Weights of a small transformer language model: 4 heads of 64 (2 for keys and values).
MLP neurons of a small language model. Each row is named by its layer, matrix (gate and up: input weights) and neuron, and shows model dimensions 0-191. Each number is 500 + 40 x the weight over its row's rms, rounded and kept within 0 to 999. Numbers have three digits each. A neuron's up and down rows have the sign that makes its largest values positive.
Before each neuron's rows, "fires after" lists the tokens most often just before its 100 highest values on Wikipedia text that the model never trained on.

fires after: "B", "P", "S", "ed", "F", "E"
L3.gate190:514502540492484470598425445496500569462554505540517447472522545529460566518444492488471556519523528479522492453480413563533455489478475516525494504506538482435500479459479481495549497456532499533500403484547491515430521475486472461538485513489549581486526495419509536456523512494525492500465517506537492503485497540456553504561541597520523578536462430502469477492518540468417543447528505452529535454472482511425410500505485483492508419546538416467518428480522516488522489462479505485560439488519547524484488474420444483524428514474546580454492558442463442443493489562451427456
L3.up190:591468483499553486477527589579519527507569533546543511517579532543486514510480575493439468501531454541517459453510478530477537457484396505436470554528496460502548463465481431481562514448542475496481448546541531557551477416476492438479523545495524571503445492451460457503545470472513491527498486579483473463518463552503462551463535567494544538524548454499460529488472565470532523470484429491478627562473534510499430483590503502499569419512500503536539520459512551577495445462471505483460488460556529552444486486503480471468451464506514489503535554470461476483508488526516508487

fires after: "T", "P", "M", "R", "L", "C"
L3.gate300:467568489515506463475441565510496555510530470470576493513569500484439534534499460485449532431531553542501516504461514542536520564447536473461519542452481520560533468468467508532480441543563447557470478562567554503478498487508494408408463527533474480474490390534514503513531508482572479537494486513501530525549509487464482600545478597483498534471488515573503478540506563487501544514577532495508491520531500562510521438495545551487518465444511445508527541460428523557559457555553502422473526524519458558471576521564495530508433449553467519491517517469461536578493442496474504498
L3.up300:480563509535478468493499540469546538535519501564482501483557474532553493537540488434503507454523525476450392459450552553581489504493569516506506463485493547558529498466483496514505503480580480544554483558529564472487474544522513432452477510526487570498531463500538488510457447494474460496506399528554502552490516460484406509592466505471527509509472545560451502534486508517583557442490449508500477535466517556462545521523477545480451439487543465501568496487460522547449470555558542514480519497548524495489548526602460486436436473586450447501506553521479528536455434429437470537

fires after: "P", "T", "B", "H", "S", "U"
L3.gate319:473523485550560433512441473531414517473476489376458461519456520565462493459516429513501499521505539549500485492571472541583476532502503485419624522550557528496495487506537526509514496537553472505479462502593509497534434526516471517526467505468484512470544486483474518417521558488528457544534482435510540517516492496506558604519483430523523535469557567568457509486584564447444459488482481497422493448444532527503473544538511497443464545487546451451542498483447479514538521452510509473547440560548509564522476488516536525465467519495492485559552502464522448462510548477548498481
L3.up319:472508501555513486518503504521469496463549530499492507484600535536420578486415483533534484509465500535470555507506500509480473494536507509433537485503482450457508499573434538433516523483522499512490483462480561424518447545494532479411485489487396524527512440442443493497520503424508425503436494508515479531442463509542467483474518480487458552553441555471540521563513522493534496507403498503494436504590572518482473487476489495512487516469438556525568446557509501539490532505460441477541555507545437454516548516498480478578494457603539443530481490556434523499462511383492549509

fires after: "is", "u", "it", "p", "t"
L8.gate83:469513525481494502529472547485507484557394556430533500463490533560549483519474484550424458533511487472513509557484470515570522478491472539435558552511485549471571501449491518510447515513503494543497578479491520429498500529458516566509521458532456501531499510535502564518417506446573478545482542454554467541559514476436551520512474523494487497454555497468504435575509517459524552518496512513468445578549493529550464525518517505481516486524462474556535493517556503489551585509501523461502488528544415557529574516401437463539418437524431527450564463547488481405528497553542514481
L8.up83:447455505521440436453499539478521504534500561445517518536487487532543468487543486509413486463537492452533566520444469503545431490474505520491430535563566518453551515472474571463517503498505471495524574523527523458536525514459542527574473448504466513482524512553520542520434448481494497497472513489463492441489379493443528583518494555547488506530579502555527507514495509543470552476545589489531514533446466586543488544518467446502499463534503445522552544471545531534516530467538503403510542434498426526459541510465553521541502505440456461459520560519509507454584544573554512556

fires after: "==", "===", ":"
L3.gate117:456506494489464423529466494482550439537533508469435449479451525474468478468475525504521509431485455506549465477510465513525503434474412540466578448552469431492547478424492519553515469421530499473431502398530561545460472523494490508507549450438498527450487513445536506489571496432513442552513492490524464553510450455498483444525519459443503529447548485497523424483540463488507441429545516455490530494425501540551468478459445421462497464532468490557536479515555522423452507453595567499539485518581456536464511517508511474484530502510533498502519440474487554531499472522409476456
L3.up117:476465572548539461561542495581530494513542506535511456555516490563492528479539489543526476481463522465536484486507582575500542481526472429518509541554469483469524481495494505490458513424471502441529541469485549436496483523549473554529473538535498441446531595506534546489478523605468591550489493481501553539467489472498587485472473509504577462475526466489481547520507487543495520561447497502424483571490503496471467565465493589561428542492443521488467469553592437465470531460459519464548461570544483516549502528492428619496485514549474483524495516486568500461517483508493485473

fires after: "B", "H", "b", "l", "k", "Ch"
L4.gate139:505510504491521513524508445509456467472530458481503444470535493480460495500542503501530510469523569584440503432565500552506493463486491507463438483531447495471479493534419571482532512520457418544453471477484493516518537535479420472480530487540512498470451425481563522465564392576463505499553496542555478425508477512533418511579527488433506534489467550511429482533493518500583592521462504537506457420468511480437491463449566521523495448533486487435548592456430504491471469500506485518568597533511565543491505528494485550531500444488515546519513459491522463579520450533465486486
L4.up139:519524498482509440611447549430449447435480499473485516465563485501514488515533460497540472496498479463513536419506467475495539564448487484448503482416583530468517473522507541515444483519520480499468496531556555525482504509450451474453501536487474428486535470439501486530521488493530452515463525510498531422506475530552530535473443517559531524555512483639504546491477526494523443542516563453525476435513530481574455587545466489474495520497526506426493512544465529505489536490411532454482565572527505486484464472604468491512557480465453535525638545502514441501511488526477478532

fires after: ".", "| ", ", ", "; ", "\n", ". "
L9.gate175:448515493452466521542508459453553477478535486524511459470586506545497556436498507487444529469421529566485436385549505479442547526493441449503514547458554443488471472497500512507494498495500468515489462516540550496505529443546453471518521506561473541494512492463551499517516522477569530418523462483456482596459554563508528485526464577525559511478555468536477473453437530485475495446471454435533501471497484517439463443548420514501406537517521435505535475469540456527459490509421512432573440487475460500519557559505509550510411474516524488437515507503496440482491484585486441536
L9.up175:531558401416474530523508456466488576496512524487519459533546513475533466449475526567519545450455521557542506474532522513433467468513480500471504501443488568509502532489542463452498512587443480528511521534524500528455577447453531476520474476477487550508529496536554463474500502434524490572443443561519360490470485494489509458462531475503536503568463436505527443456527557488518455493491495459555562515437521508491475510538499497546481508554454441526537480570546512520475461529514478437515492530575466505489586443533442479446499578549545501527475551427555439573512531514481496556

fires after: "r", "a", "ar", "ac", "g"
L3.gate296:534521512524508437465433475545448526505492524494510465511533617539552398522509567502476459562530477472522553475493528431475434454443546522458447511526491500444521507433534472584493557475517510518538520517550480525510517488450505551533554379526528503407515582516503540463515466484481449521452555442531486505519549538487483564495461556516538408430497436519442566487495574475485448501487462522467453505519528473527486450512531490443557536528533522398525518428445470432487512518457547542517571480518505440463483512517504501506506486496517558565505525508515512457527504494497450486
L3.up296:545505548483510539590493483537488506514529514511489557530524481478514475573470424463496545541535486534490566528482463449475498516442427523505458439441431471429488488477500523572420525581449518459566524538473575483517468538495460528581513457536461538528531453484520487525507493516504409460521530540524469478564418513453490499459559471548445501509475588516462587478529527549470445585530580520487477528444532510518548525476490459478460481557458520515529528497535473451449496455487501535516561571492482494552483495528386536551579524499460497506501491523515446424501504452494512497

fires after: "C", "P", "in", "In", "y", "/"
L4.gate42:503511495507421443538510496461498535561494474486528487477472543474479455451529512485535495546564583496560510565492512551559530517501500490501494497475464540509476480470533476554563483530470508487587493467576478463499452554507442475461532546466507519549448515412509524503541542515501491459585475504495496520460550524463556532584442548451559499426542426475518536520517543432480512544523490541521372441444487531469502488479502516498498419457447443510501517443444511516463493521451579567539444498521519551490459500471529508485437492542537498506570526501515533564497417513376472476
L4.up42:520482480459489429482516518500492485526575500543461461506438558520569513531471522495495559497439480467476489487513457508569557453513549541498542450512497520511499514443498496467496444430583502510473492419502435538535512583535461485486576492526552492497475463498455561499519544529543515473470583517584458499445531482441493529534520541507468458600524538515483548517532511472445508515516526518560553484508548521483434561500517472446420504376548453535554443456514448508452494572517509525469544441496490473426452555497543456457520577544520507580484575523454487523525472483479489470

fires after: "S", "c", "E", "P", "R", "J"
L9.gate319:533478517526558472527466510550505479482477534544484429499486577473483519446527581562461499498465499439457480510566532516517494528462528525440602501530544441555466476469557534485491462433522471505484472471516471468450554462503523477496562477492517502492455470487558454459509502457578400539478502514484564610507571562482558490491442499551539604426574485535477505534456458511555531497551518476497530523456501499498421444489531462408413516490468500510443481551481409495524508505464462533508461553458545516513454493475494530495428473510475483507451483496470531532450534472555445510
L9.up319:577409495535477442433488515516530517487551515503513530488523546485414469508535487494485548506512475470559523511583455461585448531484462444485500423554485514402470513485486464526512476550504499486491485485507531546526485494492468506493530519501432469493519448400508546530528523430516531493513513507433535493625512520478519487532506556520534439514523527472524536457540555533497461487567414483508562493456458470474482502536462544561458492508492506428495485468506414487582505468464497502481542440506543467455471447439529574523483458406534534479504501464406452499442494443414530482

fires after: "2", "b", "3", "B", ".", "5"
L4.gate208:568468490447465425513428519461551473492466523494459550507482551546507458428456525493558532518465522456438514443527477503503458491504491488483515543617502520475509512509527571517468512483588477526461500497555494485493403512521525494489472522456485471488504533470519484420490510582487505427542519473547589505618411545467463474468456533453456498458515458523500446572536516480399530526449464441519531505429540503538446564523536559500470466544463499480487487464513589493546471496449538563512489482538512519436569491514501493439478544505529503501549556465549480438543524459512494490
L4.up208:481480538506461533477496505413448472458503438503524579523505541504499450437475550442583531544549495500449445480554469500522433552510476589512484480472534492594470585537544529509480522540542469503414539466557480514523487520489507474520538498504506450486531459476444441463561471484514417554440519479432513514572520503532516480544508530540459450577450476468493494536503466554505470444479577550458488532475577494526457484554554512441473494498505488533574471578465539467480532485457509487469461434550455508566535505614546461458545532522446467516466476494542509477497475473517497544

fires after: ". ", "L", "l", "r", "| "
L9.gate224:541501460506482529530479489447551484472515475498461471436528499475530482511481573506515436510642555559515568547516493512535416551549433479503582524551531522492497544565473463555552505526509567510401524489620453498479549576486532507493580502527492505517519503526520480435521464446572466533497505533509512524527517551561449507500465476487481504429452468575438496565491464458577463480483481511530570524433522493529467507403522518473532508486509492507455519472530510469517500433558415498468450449445500503521501459530497495520478458473547517558463586470503468503463509513513508494
L9.up224:453579469496432412465479452509499450513473486411499518483522547443451455425505465460550483589441513411497572517504501502521411495511477522522453503516556481497500484474536486537492528465508485501486529531488522475460557432511490471514539483476515544495574489439519480437532553531502510517472527448540436456604541487457570517545469536482499517508509538499574492437555514536512491471445584447505462415425468430511549443485540522433490551498508520555467555521556522454508526422556503503501534545534513475479488499516529541461514561589516456464481527507525506569512519533547521528

fires after: "5", "3", "10", "4"
L3.gate239:526469505565506474482460511534470525542464497425529493525517468553556551539418467530476546512539528519530473483425493475480431569553527491526513491508563564429495502428592522557497510505516502499533449438552458516475442543452520557490466418508536528477517522480507503429502506508471462493554478550570549470518462521460477545512526438504426488471536519475517446466505483430491486469471410483475483448507530465508500540475517468446538466542522569563493482520504472459472511505489644480548429528461536435468439467518478518443442546486570526504523530479544572557556473438493519530
L3.up239:390523497454458436488479529468455497461479501436478532455492507522548441470450573452478563565523492528409466487457447451500508514471584506509520446562558523590464523506564463520469548514524505540503561523493457468509464510404519537449506498440549526570415482507488492502503502513460451476521516484489513488538473448487402479481438478452494521451495445481464556471505451533475485553613449469497488427522531542500435518505543480485484522432567480510514496578460538480518500504468508464512578505484505457505522531546521434392492507575511538541513509535479487437494511479497499510

fires after: "| ", "- ", "\n\n", "\n", "; "
L4.gate230:534527491526364483509435498529499487465508583472528403491495481504514568468480492519525556472469534517568455443452578572526559468473548450471419572538476552548446516561582565598590485496517506563476509512591485518489467520476411501537527491491579553451558516529499467541470479517504523533574477522512444425485518517501502513480515494457532524516480479586496498491480433497439506471455454491562458516517504450448445529471475444526524522581497463485496506498483462483455476531468458511537500473498511486467513498552503491484503511498513515463470534445472439428513527553486477478
L4.up230:509519470484492557505531445538574474516502560533516456473570551480514476588457500582438483460484500501432528554472538457497587451538480446580444544501422495468514488478470489530485502532521520471491578522548447494451476522535458481470547483462456494539571533482427450511520508489554439496424492518457500498476569480503554506471537628551523544567514534539490465475442503525517486485465480520560512516480515470523522493482494431484477511530449406444427511459532460564532481448439480425586489546499502494512469505543509552438547498588500465500532542520482499486472485480506476443

fires after: "n", "s", "oc", "S", "h", "N"
L2.gate143:502483539465527474523452543524466417503535563425495512477469451533460492520492487519439550502478577536441535503518485452574425503512510481527522536478499542512456433449500517509392517476425466489489426447479478525490529488526467559518548434555481545470488483419518542525538499473535594502461507438532560552528475501468399507528483464485480459440546511517459393523545467505540491496463534517506445478504476547467524525405511487489511562491444456557536452484489460483487549458542512527542481462513488478503454535495580488577559506525457460485561524412539543507568528482542485497
L2.up143:517429473501530422504519539533509533527520572406488523414532524497529490509463476495427526530497550427528558555495560523519500469555581433489502503432556515529491449478477478489431524543460484466524470534488495438556460502507405549509537515509512451583503485416556478541482487445520512453509523460497532478516479482492463527450524486512529477446541475496512495601582535492516457490499509511486445526585456540530560554405434513497490551457500486503510484469541389519578576451546498475485480538482477492485479519492574529507507475472443442494524566494495566477541524501550500483

fires after: "oo", "a", "e", "an", "c"
L2.gate195:529447482440458449537504518491542508472477489507581497524504492442450554507465470571514575494547483530564549576540449430466504542429500551514452551545519460390429474477528491490555491534451480529484541487517476436537490492518457480497445445544477546491526545488462586512561486492530425499499504570476501493474526565465539551483519562506533505452505487517496507526538474440506505475520542585493488486436435455518531496564452544463476465505540476555512532446582496442625519576502522552538529526471520493492533517506494490544495490427533522527470512415530539464543464552467467492
L2.up195:487515561529521424536411513558508490589457490505537543513437535495493472463478483494527551494512519479467565524462499464448532527548516591453499509502506560472542589531498406502542536473504461483553477493513441452500541559490488531484504483510496541470476540539450441514503486495493534501467522480535489520506485496507490429487453451546477453542496400418513520532477560496417546419533558506513457526446533450483517587529520564505537550452515503497469476494526496447499442534458570499464480527492544515552528491519474485459568484535524460486389464547445491406504528514552424571

fires after: "the ", "a ", "his ", "s ", "and ", "d "
L8.gate305:552522511514529547492555495492513437537506454505446463543460506462438558486512485457542482454522489584543468489489397478480480488472422434523418537486472486478519509475547488535552448478542565452439488430451488523470513517513416540491482413547539465557504527509506458537447505521492519506516469559575479533468515531518476468500453535461607496512501496528560488519451543570583547492537486472456480505476533509520483458491566541532477419573393494513469450527559497502495540537492532504535423450546473517494525460456431486472486508480529538450442427462468494561533510516435520489
L8.up305:458603533471533551516463529466501540502497454501519545501493453496511533412602487513459495550566514509522480463531535462533479533518547486506535528460444527515520577585485552487472527494494493534461482508555565547553475479442528500503495473500516450554447492517444483483458515553502459525468502437469439470522557513533386541536517468580537514475471471476504506512476514432442480576535549505484561539505436441529543468509448524571453513448482451469489572477598507526533499536511442438507502549428530551541544510506481433551461484442500531525487562422457521470535550530522496477

fires after: "| ", "\n", "- ", "=="
L4.gate226:515512575486453541477491555407513503474526528483462482431538508589581566497413489569476534525496497423481412450484510490558472495441517438506499456539426481520493484512532540537544568466441488555460458527476450513428497527495479549473527486446562517475565526488488503508490444499504443520482458469544453480487533474458471497550559509479500506511442462549501460518458495506538515479539465463547532541517424509497399476484498455469463520494478440474468496480507518533471464581432509539541524451540552503443525519414515504461499469505491503428441431451564553401491452482493542509
L4.up226:485476511458574520423568531519517493468563529488433558515644476569584501521427506530560501492503489481451512529504559514551588539503561425457451445534447468506511498486482464462438498477517454512433522543525502409475505494466511476519485566450517506429518502515488461548476529546431541507475507526484505509535462436479539490463530555559525514473457456489540533474458561525503474470467546531574485491571493445520478565525450496499546519521490513485461480543541498522396435485467440489526539534506535485505474495460547522386508512492558478444448523489523540491544512486477473467

fires after: "r", "l", "ist", "g", "k"
L3.gate16:507487558439508552501424514465566494519516539512506502421566520541484471551457530507432477503525538494475451560498397498429490552439569505496520512432512439547492520502509563543531459552470432529490486485532516474537516539430501521518455485478563510491443477481532503463553454419564449579537513484488498460483477527534485520550501541442474459442480527544431478448438522468545447493449474540531530452485445490540433481474558493472482424426530519490569583458474583495561485551548474529558537478509469479516472542488541468521458499450523514487515511457419478513559481536509450479
L3.up16:524522507475624593495472518557456479559459486398540523482451553537519474539523499458507499487492495559549551531427502471483432561493440480508534463478504529494610509498502503494480493612525470553542486493545559557557483493470496542496495465525497482506519474568561547509562488394486520453474453474487523480484556438446583546493565534542484515497427503408508454463494473480469498502492531556510474515464460478570490514550559453462461430495532470482503423460454539399496499486530514523509496535500474517553467526489518457443465494527464434471525536522483488479534530516542507510

fires after: "Ch", "ch", "ol", "l"
L4.gate26:393475519520506566573460473561468496503440425409378469529510483469505479437489444499500548492473523547537475469507440508528460542496510482499413418501470534508494463469546456507538532468496454524496453443535500479417444529481422515514466464538506472521452514488447552541461512549528576489559466489526589450509476485447474512492459482433527564458454485462472478523445496491553482510493469525504567481472505548514476497493427454458558561538465525508458466582509476517489518553477571527500508490488525541536548473434490484492546505485525445521497497573544546545525522472401526490
L4.up26:494539478412459467461443451477496437489484479486533540399477544524504525469570508466556524537500593492531548488503542559501486517465462591560459442454503524569561506472409465507493555525580521521537542496482510520480446573429520452466502496441473485494498533508542484513493464494510412535498421537514518459530533483577526544465557493495478495447454505516516516460449548500467476571475496500451592504485447525473449495519485519469462526505466450544444479506531480474521459539510555459512521470525494538445485560542458523494483452611526497559455498508596546497499458465548436515

fires after: " ", "0 ", "es ", ". ", "6 ", "; "
L2.gate310:406566501558448531487540481454518477470512441429532502503485493439488506450476517502470453513497544521533511571537521469474492519523509488521517462443464499508448573499568512524451459491459552488551504449472514466457548548576491559447545446553416484511462507550455569514481493492471538494584444486599507525506484522460419463570534585509498493463543469414476454518469494544503502487445492460481541501515514491472491497478459516469544500508466542447495506494453521441586565489502514607517511431487537520488589527506524506502504498468573457457466467505468606528439545478550539524
L2.up310:485542452519514581443525556536480469560530468497532561498494484410480455489495453485507422485495450543521537548447529514473524454556535490465494461440516534461469501493489459442453537494474487471510513512447572481443485492549499580506560491504405446606523526593517528569489513519485467510556471507496504509542550477494475511482504482523451445479616493452537500541486509481504469489476491584471513544523535481504524536532506468499553549478544556471526542458462490540581506425526471560433512500510510501523550530444534493469590443489524531447500540542484593556461591479469497551

fires after: "r", "re", "g", "l", "ro", "be"
L3.gate18:531516486494481496462445489443447501439461513440534489494480551518455499499400561547502457498490505496412551461476502541507537469446481538528514439525530538421545552565594445535541505497521488464486493509498469511460471506524507537431447490518645480505470533468500440446518446454515453562508577475502560476497516426523509521540517502540496418469466444436522493478514509451531470492567486467482553451484464475499447553507470481508486428421483476506489557495540583410523521477462472456487458466504497551466438514514502460485456443450466598504493489473488467421521526493520479484
L3.up18:525561570503503474549455511559545461564518495413447589556449510440517510526529495529539489500480466534504507480514522440424471595446593528467519505414511548527503434478477471482475405560542482510514529537586497450549493499502517470510526491477546429479512492533554484526458513495476505470553510469499414434526462476527495533504523525487493523452455538534532501410429482463441543532497441502442534515448549550495549451497545537522470440474505540492551532459455501501534512493455473521505470510523515479458476517536517499472505496473566484470512484634489418581440461511512480490

fires after: "h", "S", "T", "an", "x", "a"
L3.gate36:504444524545503486516507535490533429498532551556518520500554494510445554525451473468477531543458492475514525509505493431492481515471519521422551505584501446559443428511515536496462525486509410486516484484536544493527484490551521483500425517447523538429507504519481535482565479480452454496517498486409557489536469570548522495503401462493502480410548485525468526483505536466403575499507557488504593550444475502528519450518563478558588534479538543501599577538501516447533493501511461508542484494556567514454432457501538469463491471511590492520523460465523496462559467526575470492
L3.up36:510459517513500547470581632540531559499526453581571535443502506477508552515480551522532499490517449462514544491479554532526538503531510462530486467479481546585512456539462526500477594442477489539515494520500523429520540476499514475496426496523478555469448504503533488550467472491504460586461543463504546501450504529499520525475471502581500521499431529471443537487538383500457448450496520496571474489468455544540558498523564450527483550453535516494487501531532529533496467462431495512524504586553536507550538481569436501443521462599507423416521489478478522451517525447528479522

fires after: "B", "b", "H", "w", "n ", "W"
L4.gate357:602567533496458468505482468512481450527476475425529490449509545440456511493513476423541463493495533508516479480511550540461516587462508450467506476500531499515510503428474534523505445525494500520429427505567504540512483584541485505478487513503492455532417505498452512494582581522520589468509527468558544462568483485500458518564476540474508562525429507483441478500437556492534523547467490528496460482503544532499519427514524562491522486506425485506586530597476511465538548516497683460500505495536457510532498528499503492510548503557494460432567480466512493511516469531449494503
L4.up357:450463442458446422517489502461505442514537543439494509462522524525484476461544515509532509508482519438551576490506535458563532522426470582566506466470495542457525509538497483460552531556559423501521550521531528428427496526516457499464465529476514495490493487454547541459469505440536525569497505525556565446512454512401521472520473517507427488499516478504454483519541479560513430507543495494544398478442492521452471454454494557528421516457495495524478555519521556498491508548470557413529506512508459465519542507482530567459499523407388467443466527520512529501535538470465432451

fires after: "| ", "; ", "- "
L8.gate234:480516512455481428546517513539486521510395543505535469474524506517517540541491501486388515472513528495485553515540503452457492480536521454473558483435546535469490501450541574563517623530514518530485532523472490498561493475463464445438504546551574487535533537485548486461441521467509532480495511452544524592549505582470531533510466467461482543490499528500524475433561490518537524560486517469516511540449495512465566491472478564482458470442423431558481482470513488490545480512484574430527458559478499483473548527465492488515458566580494482414450526571508425558510435444498521536
L8.up234:433516459549538457480519519521445483425547545533552566450501479510487478482453521554515509540497580527598566503571526524477474456517444441466473510474484464536552498512585472525467542500458391414508496474551474464465425482512469522544509504490534442499473493422488436393438555455473543501495488501563465511510422494516486471506454513516507523553524495487443449437433502519469524503488551468527533511492511511479495449469572447558551540529523495539431492549517538504494515514488498486537436527426439472481442514471563482476507555465514546538462534444508508501566483496495595492

fires after: "a ", "the ", "to ", "m", "e "
L8.gate321:490522469541533573541527492470550466488425472479541453474408549475469492492494561536533464498498540580528467492560434474545496547504468532505429524466548450539575497457522529522533463523496500540508512413475460565493506554536448534472496483487523478511551518490516472417462517503508523476546554531569541563502500469420524474594475548521497517458457486465473501524480571491535491496471538459515517550571534438474457528478542483518466548560440497579490510586474507451510500480583543409540416502480489540575469528529532511540495459431499546445517496429466540548443467483485481495
L8.up321:487435513510499538526482445505512554490524520476562548593516539469561541498473483461495511557509426546587514489501479530516440575531523508540494490466492483506425511501477432505504391532544519517455519457490532510570444450594513501495407534497544541468474521533404481448573522511449509517550521536482520486520501479566501504499449482464506534450515573437481557493525473561479510532528505489567550565465534546500511477488568483480501481493481504526471443502537524523566619505531502516460509462504410445475541409513540498508500472462516393444518518527466462508463536455513485471

fires after: "or", "Ch", "K", "Y", "l", "s"
L9.gate200:452543506519444493560477517471517504483445417455508563482486518494404435524475436457458498494492539544516522509541471481560591505523575567539473542443441565513520464468591494538493539513462440418499489469449445459519490571450515548476481508499609496522588462486433441544466543489500451522530482469440559537470526513504602508566515487497451566453474497539518475535485588457499464456524462484518521508473461487530533476493503479468547521505474481512457545522489476551509529491518519496548464568491534521563595535467472447585473513487480524543519521481515520461556496502508544465
L9.up200:420552504522498399473506438467452491519515481492582473511503546455478534514516460463541530506498493525502498537481534508532517538567545493471557443477468456495530525514434435510514496533563599521468473494491505483489453547471534446491514514427498470449528475531486509505568497469477439490556484537513499492500504524560466446488455466560492439450468524515524529410464585525461503444433552531550550445461521529452526436472469529482567579543437530430452546516447543528474428499517500530486525488471489501463507538491544505480433542505576543518478515543472506487422422420397473510

fires after: "M", "Oc", "B", "L", "b"
L9.gate113:537488488509563526516504473467588497578502506459517483462465495510453560514504548466519512517563466518481502420556476506567558538464557500526470414464501565547553462517488524525583447545502449544476493505517462480508499468524455552476469479551531488499459473534502454498511468586563502462518507501609491566532576519455524470556527483502522524445440521461468503514459539535498510493453575447496550498431577497466498464438592527456467428503455599541512543490524504448524445501459622462494441465518494486485493506480505483508443448492479458481522452501491568531448437479500486479
L9.up113:526565545383470460558400490496487486536521449496552488507535554550534496562494461443543454431471484423499601471485435507521476463484515555449527502482549544502516491545462472487545441463548521597510504520517520469459490486440501488546500483523482449500443424489518517514484429455580533440445438490526455486489568509433561552513431510521491514524482512533506553551508561458467490560534538499479494466442497496471490453478545517494467472598504497483557499520426520461554530504573500513476494446552483521524489528487510511528470454530565505518555536497457520472496461550549404511

fires after: "| ", "the ", "(", "s", "L"
L9.gate158:512466495520473495520520505540577462507492536481500455543471507502497440546454500517535506513472549456484607542553478474535566562513526430484443481539479468509488445498542478495526526510496577447488491429527501440558481484531552482491536485589517544493485439441473458407529533569550476466473471442576516538551542557468502419513500570471448522450511497515539458529518455451544471528501481476541540466455537517470512406469583524516484463566392526517408475516551496494475509465531507507474484474494512530445564493482492526478520499504495490566482408503554471453411445487451533474
L9.up158:476562508453462429481491457446535569544499453526492438533433514541554538529496526559538445491443547533526535521510479476548508595542575422483544479454524473476521503486517481498490561428505506547439509573520462499542517492466471495568565455554488521513517536399512489466450441571510495454484466467549495503490517513468535541492495469528539512456544564467443549518493497504549510521400543488561459480446531572469485532449497566473521447512478521517510551480454483490507529558515442467470492513496427557506437534546489467542480528548409503579478544474451431513484480450494436514

fires after: "S", "s", "om", "$"
L4.gate195:491554435484507571506504496508537471471451568591492516505510485455436447522474463515536533502570503470487511546482399426545497578536543502540508468492512423525441420460569565532438525561495480509471508510525487548447475511531512516536398495523508519541536498509462506403516462507458542459508515500558546529497492495470496503506461450497563539471572550526487478562457481443515538490412518407458449533482498481567528490530493471482571487569501471445421494525517420447482565451487521513501383495451540511517503505506459502550511497451493475549548508487500535482532498529509530549
L4.up195:506510564488536471511444493623552470588450491477531517399462496491457494489545475496564587451503501457537555591503494484435519556575515479478513533440465475561432515465515499511411507484505467454512516534511470469471531468490546540457478470478477491532407504481496428493474462450466391533495538507510462536515510580506536451511508475478563562476507455491448514463529477495504458429406537394508512461531498497517505428521555509514499478472458514494458537514565455474495557505506545481469491510435518487520510515494520479536475513553541455498500447565403524492520513539535534517

fires after: "C", "A", "T", "er", "M", "e"
L3.gate347:512542516511498502495439445507483539477441496512510527475483568568498544462419520484404446460566540558515503543480441520528523530388491471466536450474477467511559486448499528536482511520517524515520446476564472538489450543477451455404490510539455443521498498468555448483489474451497452507524532497510495498478560448496507482489453560546497521485583447586412503412437508492510534537543404455515548506509526505513480500471478537486473553430515447467491512467394443539478491584494537526531493544488518561511543567538476498494468468492464538538485514483426528461448424471539477476
L3.up347:536535542498500590542485481456497514482446514552590489497513533541474519483456513463464424449510455539510427496452470503524497512608541432505491534398495554512509509466542532475490489508490514496502494527529493534487418568502525474489514513502542503571520514496534428503482535486506491571568516586443472525551585443521547527516456550488569490546552450542495483552458499564536599466557533519452546438438518503505480484460525433454531578565473381554516480484484527523504491496515469525537446548535487509520496534513547583443498563491470523507500511508492510518442481553540471505

fires after: "to ", "J", "con", "pres", "cl"
L9.gate195:482513468588519463522533504500506565514521513444525448509451484476533508506545504481502521562532542482538502570591525510543524508489492479545615500531467539518480535532508537583580384559486509438468487511564500465486534601557502540504506535454455507412519522488522458521525476579520475486621447549561546502572459528533489462595545488513459474508414479526440507547495541496487485476466455441486505521482494523536508530456490525539473516489466527512511563476550449627507497504535503536532462456507482484474543493473473536466470516481470508422523463495486474524553526445472509521
L9.up195:455548522453478488458594471460476497515504533542503473518491522521561456610498439434522476460492500518548529542437500468504463521542578530511515497483457451536497550464476505448479524508498455462557525542451519479484485477524546517512528526496467446471551563546552566493509440502463527445547500487423558490468509485418502572440555544531497476510512548468430467540486583540522527555516513546514529498547476550538502480529435572475530519489460547455518454522429444521445551562547524440430538437548444463475466486555541443475426510460455514551559521532476528498513433479467452497